{"n_head": 6, "head_dim": 64, "activation": "swiglu", "norm_eps": 1e-05, "rope_fraction": 1.0, "qk_norm": true, "attn_scale": 0.125, "parallel_block": false, "init_std_down": 0.00209, "lr_mult_o": 1.3, "beta1": 0.93, "lr_head": 0.00543, "schedule": "wsd", "decay_fraction": 0.801, "seq_len": 256}
MLP neurons of a small language model. Each row is named by its layer, matrix (down: output weights) and neuron, and shows model dimensions 256-383. Each number is 500 + 50 x the weight over its row's rms, rounded and kept within 0 to 999. Numbers have three digits each. A neuron's up and down rows have the sign that makes its largest values positive.
A block is one neuron, or neurons of one layer that tend to fire together. Before each block is what it responds to, as a language model described it from the Wikipedia text at the highest values.

Description: Final or inner syllable pieces of multi-token proper names, mostly Japanese people and places in tables and lists, such as Kunihi-ro, Dais-uke, Matsush-ita.
L8.down1161:448503582582504455425545485499450498463523546469530435519560560425565475555397428508538583476493464498539418435378489480514511576367594422536508466419463471465528510609486437531495507569472542545543468448503399523487507501476474433519535570511535515439465562453478451374408570510444527565541533467499467533484483478523578474481505551520517465458513493478547450431490479437459520532585

Description: Short opening word pieces ending in or containing "a" at the start of rare or foreign names and words, such as Sa(almüller), Sa(igon), Za(illian), N(a)he.
L8.down368:447567421495475474555459487549435436448593632419462434479531476550517525478512492525595505515513433532388402483549579527460381486383522389589436558495506519491492506571408516490563465636475500576426553548522462448536476482509416550436402554460498531505583567499591504402629417464544504373492504470508462471584460525480617543450507481551496587450551462470491552573461558569512561462571

Description: Short vowel-led fragments like a, an, ar, ha inside proper names, mostly Indian (Vijayanagara, Ganapathy), plus line breaks after an article's title or one-line description.
L2.down9:454514525600525509460453456536477499457477492505445584473477465477443502439611438568518477554522511456395434632457470570427583481476431546450442531489505536489506530501552397483417473522497379506551540559494447545531546497525584424545494470448417497581521472506477559502510468488502454440649506477501445453547457556452491472530519396484504568424545560538474499476582462489520472492427
L2.down157:444514476433489475525492478501503493547635685530546541463542521522534487496519515531589536545475507545544516526563598417454501381468479462556545514489517503509498496520532502431466449544554507583512561514517558402468500516543454444616505548546494515506564505589492527576559533513594510460521443512483498541565580541562532407406516547567487618448524500583472527476546547362521511535501
L2.down209:500414512487491511547469460489515545606492443504552578627463477568528599589541470500397501472534476458561475493454488466500504444546556498524485443472576504423470491545442431494466510480465536518438478360495499534503445462548566450500487533444410449561600486517549490410536518534545471517462513518495603642464513476553545534621494521519514390429546441544542488488479507506486458536513
L2.down614:555486544349513456443464435520507571534520700541478494585519566492451514527472491493507481460521518529472538502479471474496453382513465425539503488614495421579446568499489516535459481546387454533524450478554574419538382512464524435540481447404390468532486462445534564445467520461423431422398555475500430478528503553559468480502546489518456464467442475459504405528421580539544496552514
L2.down637:480424534585561459484489459536455462539457486589523516453391628498552573569606518531525520468465503498479418565453441630444457547477600434473522497469550496510384518477567513422421578550508552496534493499450554543525477498503527545537557504465441582517493438483451546410501453500511504377447466424490409505515446505462451413481563541416529557459611478561573456435542488522522493546486
L2.down672:557565497586537462524541488545480538507555559536486475473564523508490502546548493497531565464473483539522522592450467443512542481554515619500424479466538505477436484578447530426503598547492441448479463494493586382410578514537509463507566530482445495487477497503529523455559490550442648384480470501487515465472519482435480443422476508389465577449534510507476435479508513490440531567482
L2.down701:465505570480523499528546515531520512519504501597552433518465451431539443563490497513580557560528461482496549481516428425476516521485510563582514443508451421493477511487519469392441472557409489460545564523528561476572426488478488534462558548437437549429489494444551479443576492526394523443544517564576506447585544447480389531422597472431423374475467449420503461460457464531433359478537
L2.down759:474503517446432547475582479558484534467513434514583459516486582487532485522516519484525527539491516467578478507549503501395453528514479515516539540483533439592575504533467472483396518519420463597476486488517528493572448509377490460504556529507507477454483512405530568475463590446427519528455484532547488495536455529471434579496469499436496463446517510555473425413460491568515503433465
L2.down770:511435483525454502465580504485522496500582606525519495477504586495429542459440497492463553482523500454572476476609484469406549502492449530537483530460429415459504459434531478426499545532509412528448546521506487537460464389548559568518605459469496536579442497447592593584419437451513521542463488519570403498531510529544491592552471558495531483536509443454462457434487528484513603506484
L2.down859:593444562451505501527393523439502489490474455511441451458440428470487561474515544466644564599472519518480479591503580508551559469468520511458551473532558485543452568499435493545533545562524493434500531517505552499472502485484487487568564519471490562547622463563556465487579442463563498492499480438483591500529554437541482540492510550527459472445454486538519573460519499550498455461463
L2.down890:543575625559433505490490400454544474478445667460540546503470518469467528477562443454538585483528494468453497479559471475460514548479580424489540477482513489534490534441472469492483380466453550471379468560462520455466446525484495550554497503530478388525508463479481460404437489517549595580497510451442472521551477503488495480463525591487508476560525569580514452483497530469437480602458
L2.down931:479458564541496539635485539553588449447448480557528542560475591538500452451511540541427485481545507472558542585420506481578430537516394474539450588526518556602510441499588450593542540585585476558397483561466459486547443523544410394479508487485530482474483525421465440477494518487508538467470527494522391515438454564456553548526563424562425562599465507446498475427516466403566523519505
L2.down1016:459467559482568510425540456458565444429463539479485442480437566491450468483517481469520503472433465538505475476515572510546514550557571508497540546453469452485480446613442465361490514449498490522433533527507419541524417531550510428476473461541600464500554518399544525510538573484495516495474488425478410487465469519561440492475538492504533493405489437509595510516418486514462648595496
L2.down1152:534547450517512602530485435453546647496482536466629547510434511544524507495453495498515501450512447462435478531398491608612453491514497532474499505503422497510446530545453474541542529456547485558486537511510577552596511508513430528514604458423532465579545558474452563516477463509471442482565546447462445573522509564471396482526432534536528566424505604554424473565492478457494456489575
L2.down1171:593484567499471537455623485629494523482528479553409576569511499478506555474424406423451516537588513576540446511479461530416641621461491425451525534448633419462560437519504563512507472531534577486464469455465424481507537466508474502571625476497436473472506469495457472499480618524455598596493518516535502502520475517527585517556560502497499446417512545455551489515440556540533425467513
L2.down1216:551533581548494472536526502571466492553531370503485430542534590503503428533462572587615524494507477537549452512467537445533563492499464540557450523460523433469423491487587446554451505518491485531527512467574531598479530468498373458476417476488439515393450390508462428441413524496516551476504513506573466471517500497516521517481377479553536535460473597520545542496558579456426529536476

Description: Inner or final subword pieces of multi-token personal names, mostly European first names in credits and lists (Giusep-pe, Maur-iz-io, Christop-he), and sometimes other split words (fin-it-ely, com-ed-ian).
L6.down190:528444435545604547558500463494488401499531468481554504395549435460540490412518532540578380471492509509347481531548432485460488561557516503493491393473505562491457579548518569543593599549569517523515589459548559517500427465429503450501450528433500532507438450570511541503559564480385522530505485472527527435442523545537399476525433484438504458453595473531555564493527522567477522579457
L6.down264:473520504594476476479559529548533525381582486529542473597503555435590579499493521496479444521562549436510497469479497493488415520558574519489558479606524518446519582504440478505516432538524530534524492476461586580451528525562447412496500526590507488413492498444543530581487484489453562451628564483566539504501525537527524536544440496520530458485474484463544478517430454532498496631461
L6.down1149:525448482478464487535377495567479469408508479585489559473545480500530558536501455427403486504438507578480491502538462522507484566411434498624534613456555457476494533496550560493529558549559456583477435471477496456492482502524486449507533487613548444558567465386537531540466611445422512471486562544528534502481557544430386537545540548466488504524576573531494482525526517498403450529531
L6.down1271:454486513506571526530466510499581593488431454579512467535421498505540462524548509536581509573451512415546492465523498536536398552561507363491501473554523559521505575481557490466495461410554499463525451422585470517499467490457416469505524433492444491572446519539502404591607475378494516435519468539430501525483541560467545511466545541477567477536577483495575590541454416513408543480482

Description: Middle word-piece tokens inside non-English personal names, mostly Arabic and South Asian (As-ad, Ham-id, Dam-od-aran), sometimes German or Czech; weakly " born" and "%".
L6.down61:394398500507539486559463513531521548426492458473504526467485506482510483469536540608528521524461516450510454560472443456424499592403434581545571426485533550524424603461499534476468452465473499511518520524466539564514438474524490443452549454500409414570516417562523526586508578514595535492478430555496558384495457476398546531456537596509475420568547492453509519413418517469456455474504
L6.down119:451563548515530521491440497443523509425487520491547396486502496440470521509410423454432488567494540532573546385533508527509394454464488459566528456484518544475526572536596521525500526517513510510415440409477536471404575562510511501480497465465520532538568553577517444496399455589488445452558565523516545524460555531442643555525551511449448480549392527590462511517483518484477508501479
L6.down184:480415504499462536495550535519517543478494522497480584482573460503552457444494491497510565553443447396506483522579504555455508531542568505576457458454589588570498553459474485513528505518568526522451505494523593527459498427486470575516455546420411376498622430437495513410500484462530455529490446617511442479499449576502404484467544423514495494442544557491557498441476481528517453490500
L6.down343:562463481482548517480482481484503494494543427498521484511468453472586519419587537526553423556498576510484511522562420524531572606542483507457538488467605516491518414451481434573487458534600423488591482489453537560518442459500578508537555481495462550570509614427505568410525474575454563503624529495571505452518519488547470452372500567460470601448533477437624420562452503473415474455499

Description: Single vowel pieces, mostly o (also e, a), inside or ending words, often foreign names, as in Camp-o, flamenc-o, fl-o-ating; also the period in St.
L2.down66:500526423578481543519536487520580486475528605520507451507540403490426550493523516561436455428500435488506497564479456389521503475497498464451502440538534466593455577529403567541535513549558489581492538443484576388404483540462463529475595454470518481578564468479447631483520535559452546492460481459370436513428452396450412465526507500534447537594428424536452486514501520561583509505498
L2.down154:428498577502428481438504482527529466495437389525519505645454475502575556559561449438499502515531584580463555506470501525508508509404456505559539446484535573506481489516498447530417559613507541504543454433458620500436508412471605498482456517501541543518556496527551468399481563499495524503486498420539515512487514555530497412516573467604547444515490538461474474515430528472470479660517
L2.down164:465502545564491502453512572501463478528519614574574466460447584441476403547557592586506495644508533521494520514542541484587528446530485469450443490391552581466456529544552505546503529401498469502481447550559449454463532508443480524430467385547551514540491590521500566461535473584501509427478515469464526533556477533481566426481448430496541526564471493415406539404447456540488534482519
L2.down255:470449480482483500603555415490466413455469663571548446485553522514466587574473445490471513541520470537434427520406457573452419516507413511525550452623550574489544506542561427515444543547500531517537470527492626446500559494488436593505484543457497476549435609541430564570513467447483486529401551521455513420424483544567527467535476562522548452497498576485533451413511477459541529459472
L2.down260:470540471492522482460476501429427440520521523550534495489446488515490533561556468482514549476473461534587524423578472407454450469484522501475487594480558497465444564495473482550504498492509541561578521478500552569526590431523486487501540440512458384555581503417553495466536543461426602520435431465505433516577500495520491515433508499570520524516533383480450437543520513549471514542470
L2.down376:596561565450514472469489508475636496479486570491492487476468497452452459567467508560587539493483468555505505566552524513420559468442549666485529417525466488465482501489494428523518452538520549511612478425530524467509540434413402537471485512600439585486564432505570434417541544555446520473422494534507563541507441463354500473528490508486541530566525557466472536500561428520484497431451
L2.down391:460549423501479452531490591438640495478507470470525519495519569485471517538561484538533483566550511481446493494524556476553477503452475469562494444555646512456499594528519534536509506515442534511444504493592512520413468472497549520480509519461493531517512475442525515438522487547434501527539471500585545511542587488595459500511428616494536473576504434495434493485409500536503535573390
L2.down516:536504468479457473447440594577489578496513501599512534416445579515438521497403448478534458450466494459428505499492500436451481400480549538522547440559519435462514474397502487483555482435504542519570522453525421491526438656469516525532501524571451448498486530509494473541541507538612470476588618487504505544522523487564495442483470592582447590541482621498454507419563489479513475577451
L2.down522:531410436425461545475591488481570472433498560450566543440481387479567522458522544541518583457575515484524414444473522438543476506504508438524464556577508513485534499592471400542521473546498500535494445510489653495551552410461490489512523489497478529564453458484601459442553582522550439518551567520366482508560544528475561369491511603621495487480500489481522492502428550527503500518486
L2.down610:547505427537546509509487540568554419624484493483482504440531511392459469456431410481591579452545437481482549423531511464445490491379460539467564517540588487504489521491479502461491491542584456530463518415475555520547420432478585461471427539486421571530504463490508473494561514476519547561525440449453482401541420506553447477527495485562516454563458464542480502474473530533521488540478
L2.down832:558488559541503436592437508518476487454534503502486520498509383470470521514529465476525506473449557377514572545476524512429600494505393478512535491617495530514545448487404470487434475507429519505498461557480542408495489510551522589488502493447530474466491529574472489454456592437446416525514432552529533552520552532376539455409575524465480424438500461461614552435440514520558466494540
L2.down883:520509515468455434471459508496475555468493424609409545467554520535498474523502434463434412415498457516491433501437463473485503514460470520367517522537491458488524468494472427536456530495447487493487449384570549501504501601597517445523457449528502470713457508515541487499474483443378484405639564526512482498447521440475520521470393499432495556382500492465496501415549526584540539508496
L2.down971:475477477489481573492472497543594503557471424503562531458551507455511515551466467513425508521420532529523476478571537448498482511464385425575514447394597547528508452527475507515515506421472427550511589419442531485460552544565501529588501458467507473510478506469493454465438558494440439528469497516503523425425471597465405459455500576497507473467535434464397461402465484526445481532588
L2.down1154:565528476458473518515551486531534602435606582502424522449503505543505495474500405604506562553494590503462470556403479541541539488487415457507383496476512521472635518543462545581520469480468488420617464542459525639467518583514513523550466353461448434458565537578531575443432505535516495468550510474467520497503538478542422522580530471432487492504602537473547488482606509511409463536452
L2.down1233:607524469573424513471484482517490488499454454526536395490381401486454475553459511482452422519529497468565527462492590467531505512482558580464515533469522532490565476580476464508544505462516571502556517471512487482504536449483506479439636407505629501545554526447513529613487584506453583429486583562482461523619584608516597470505514459613530517566490496579421448436476410543502563500506
L2.down1236:437554430525495485508464525496598494475514458445429383535551489463394506551494511554416380509591412485453426510525476469560522502569471422471424409473532533508524513461499558563497468428527387523448528457524530572425557473440498525459570460554471486544542513565496435381479450486490564581533501456492467543522454581497476500555501485450516571564562499493518608534456494470545582595471